config = dict(
    num_hidden_layers=12,
    hidden_size=512,
    num_attention_heads=4,
    num_key_value_heads=4,
    head_dim=128,
    intermediate_size=2048,
    vocab_size=32000,
    hidden_act='tanh_gelu',
    norm='layernorm',
    norm_place='pre',
    norm_eps=1e-06,
    positions='learned',
    qk_norm=False,
    attn_scale=0.0884,
    bias='all',
    tie_word_embeddings=False,
    parallel_block=False,
    init='normal',
    init_std_qkv=0.0285,
    init_std_o=0.00581,
    init_std_up=0.0285,
    init_std_down=0.00291,
    optimizer='muon_variant',
    learning_rate=0.00629,
    lr_mult_o=1.5,
    beta1=0.95,
    lr_head=0.00414,
    max_grad_norm=0.5,
    warmup_steps=200,
    schedule='wsd',
    decay_fraction=1.0,
    decay_shape='pow',
    final_lr_fraction=0.05,
    batch_tokens=65536,
    max_seq_len=1024,
    doc_mask=True,
    z_loss=1e-05,
    train_tokens=844500000,
    max_steps=12887,
    dataset='wikipedia_en',
)
MLP neurons of a small language model. Each row is named by its layer, matrix (up: input weights; down: output weights) and neuron, and shows model dimensions 272-335. Each number is 200 + 30 x the weight over its row's rms, rounded and kept within 0 to 999.
After each neuron's rows, "raises" lists the tokens whose logits its output raises most directly, leaving later layers aside.

L3.up674,155,207,163,229,153,242,209,243,224,169,212,190,183,175,253,229,200,228,239,186,188,140,179,179,230,187,168,206,159,186,174,155,211,174,269,201,191,227,215,192,152,214,224,236,258,209,257,116,233,210,179,225,207,202,232,178,211,229,196,213,226,198,217,187
L3.down674,248,190,254,173,255,176,189,157,172,232,186,181,235,216,175,173,206,183,193,216,196,247,218,217,169,218,228,174,236,251,201,252,197,218,189,190,209,170,153,222,236,174,190,149,139,191,149,261,176,218,195,157,225,221,190,189,201,208,173,213,183,221,136,225
raises: "uit", " were", " have", " remain", " are"

L7.up1090,202,236,206,178,180,196,175,157,217,210,226,212,198,195,219,160,257,191,154,162,209,183,211,189,209,181,168,208,184,204,216,224,194,182,276,202,242,189,183,122,183,275,209,211,204,231,186,211,213,192,250,187,211,149,208,171,140,227,227,141,175,214,196,148
L7.down1090,178,197,176,188,209,174,194,223,176,215,216,175,166,219,199,194,187,203,192,183,204,174,205,200,172,166,145,184,181,254,178,202,244,253,188,153,126,203,234,170,205,162,165,182,161,208,201,211,179,150,199,236,160,219,205,167,154,218,177,217,181,175,258,216
raises: "able", "ance", "ability", "inc", "ciones"

L3.up1572,152,158,167,216,196,177,224,164,218,205,194,197,192,221,195,201,158,141,162,210,186,237,188,145,191,188,195,215,207,186,208,200,211,211,228,216,230,181,241,216,197,208,183,225,217,218,183,193,141,110,174,176,114,181,194,162,217,171,222,154,194,219,247,175
L3.down1572,167,190,158,195,179,192,185,174,210,194,225,216,209,233,194,216,243,198,233,199,147,215,233,213,200,210,185,200,209,178,222,230,227,184,235,169,209,201,194,214,207,218,160,256,212,219,174,185,208,224,202,189,218,213,201,200,225,200,199,162,150,282,264,183
raises: " otherwise", " how", " that", " them", "per"

L7.up880,202,208,262,216,158,139,192,200,187,236,203,193,195,174,217,217,252,132,168,182,222,201,204,227,225,186,173,228,194,150,211,203,159,200,189,240,199,242,199,192,162,158,214,201,207,222,217,231,197,192,230,167,278,180,228,205,229,235,212,192,179,173,165,135
L7.down880,186,197,185,225,218,170,235,220,173,208,199,239,227,165,243,215,160,202,197,244,151,224,183,174,221,242,162,220,186,183,203,214,201,215,212,240,274,215,208,167,239,213,227,165,207,254,223,167,224,214,205,199,155,218,236,185,191,225,210,219,270,197,221,202
raises: " it", " itself", " these", " this", " up"

L7.up2015,201,212,189,236,198,210,216,182,199,184,141,209,195,220,196,194,158,183,147,210,187,172,143,168,230,263,166,123,219,220,178,207,216,198,162,202,228,279,196,183,179,217,171,209,220,189,210,231,226,177,218,183,246,165,153,202,186,217,146,247,196,206,164,231
L7.down2015,198,190,221,169,197,221,169,165,241,188,254,209,239,184,213,212,237,181,228,202,205,209,220,247,174,143,230,217,215,236,242,226,207,203,194,176,172,161,215,208,228,181,220,209,204,178,186,164,220,206,161,232,160,227,229,219,219,197,248,177,204,207,172,194
raises: " subsequent", " latter", "over", " remaining", " these"

L3.up34,214,212,157,213,176,218,222,214,186,241,210,127,179,180,186,191,209,166,170,191,152,213,173,180,205,185,159,184,144,235,211,197,113,272,219,154,244,183,162,189,220,198,165,190,227,203,177,228,184,186,204,179,204,200,173,199,263,285,195,208,136,224,208,256
L3.down34,221,163,156,211,191,200,153,222,207,257,206,193,182,166,184,207,203,158,220,188,194,235,195,194,244,183,210,147,180,189,180,181,158,237,215,167,224,216,164,181,221,198,191,168,192,188,170,236,160,220,212,252,168,227,170,199,246,268,194,185,179,206,256,251
raises: "W", "E", "N", "56", "08"

L7.up1291,221,185,222,214,174,189,184,258,205,188,179,184,160,197,184,203,176,151,164,195,151,192,212,212,220,194,247,240,218,159,230,145,144,173,216,181,220,221,182,210,178,196,131,219,258,171,225,177,170,183,236,218,192,158,222,139,188,230,237,210,228,202,164,206
L7.down1291,209,149,199,153,171,233,225,202,198,176,259,205,227,208,192,248,186,179,214,170,200,268,169,171,165,175,170,166,239,228,208,227,232,249,199,205,191,148,167,191,220,155,166,230,188,225,231,173,245,193,225,200,198,209,194,243,191,180,183,216,231,193,245,170
raises: "able", "age", "mate", "aire", "ability"

L7.up1306,195,213,225,186,216,167,159,196,181,171,225,223,150,189,183,264,236,230,220,240,208,202,216,143,221,255,203,199,173,236,262,234,141,152,239,238,201,199,233,182,236,162,238,178,216,236,190,235,169,203,201,187,175,192,178,214,194,254,195,183,208,160,182,173
L7.down1306,202,182,198,216,221,206,214,230,174,191,207,240,271,221,177,252,189,184,222,171,162,201,208,191,163,219,245,187,198,202,208,186,192,229,223,201,241,175,220,202,202,254,208,202,196,194,237,235,235,210,183,205,180,203,184,206,161,215,189,184,200,162,144,215
raises: " Jr", " Sr", "ovich", " who", " III"

L7.up2034,151,182,195,248,141,233,223,213,114,212,162,236,167,223,187,246,215,211,181,150,196,195,187,200,149,268,229,193,219,163,195,173,170,151,220,196,189,170,206,235,161,222,223,188,164,200,197,184,197,164,168,157,231,213,200,178,196,231,227,208,200,192,218,221
L7.down2034,221,184,165,125,202,200,205,178,221,180,217,128,199,137,179,216,240,212,185,256,222,237,206,184,170,159,174,195,193,215,190,202,221,241,182,241,181,211,149,217,215,219,234,222,178,203,183,185,249,212,236,147,209,214,214,229,277,184,196,196,207,147,212,172
raises: " these", " this", " their", " them", " that"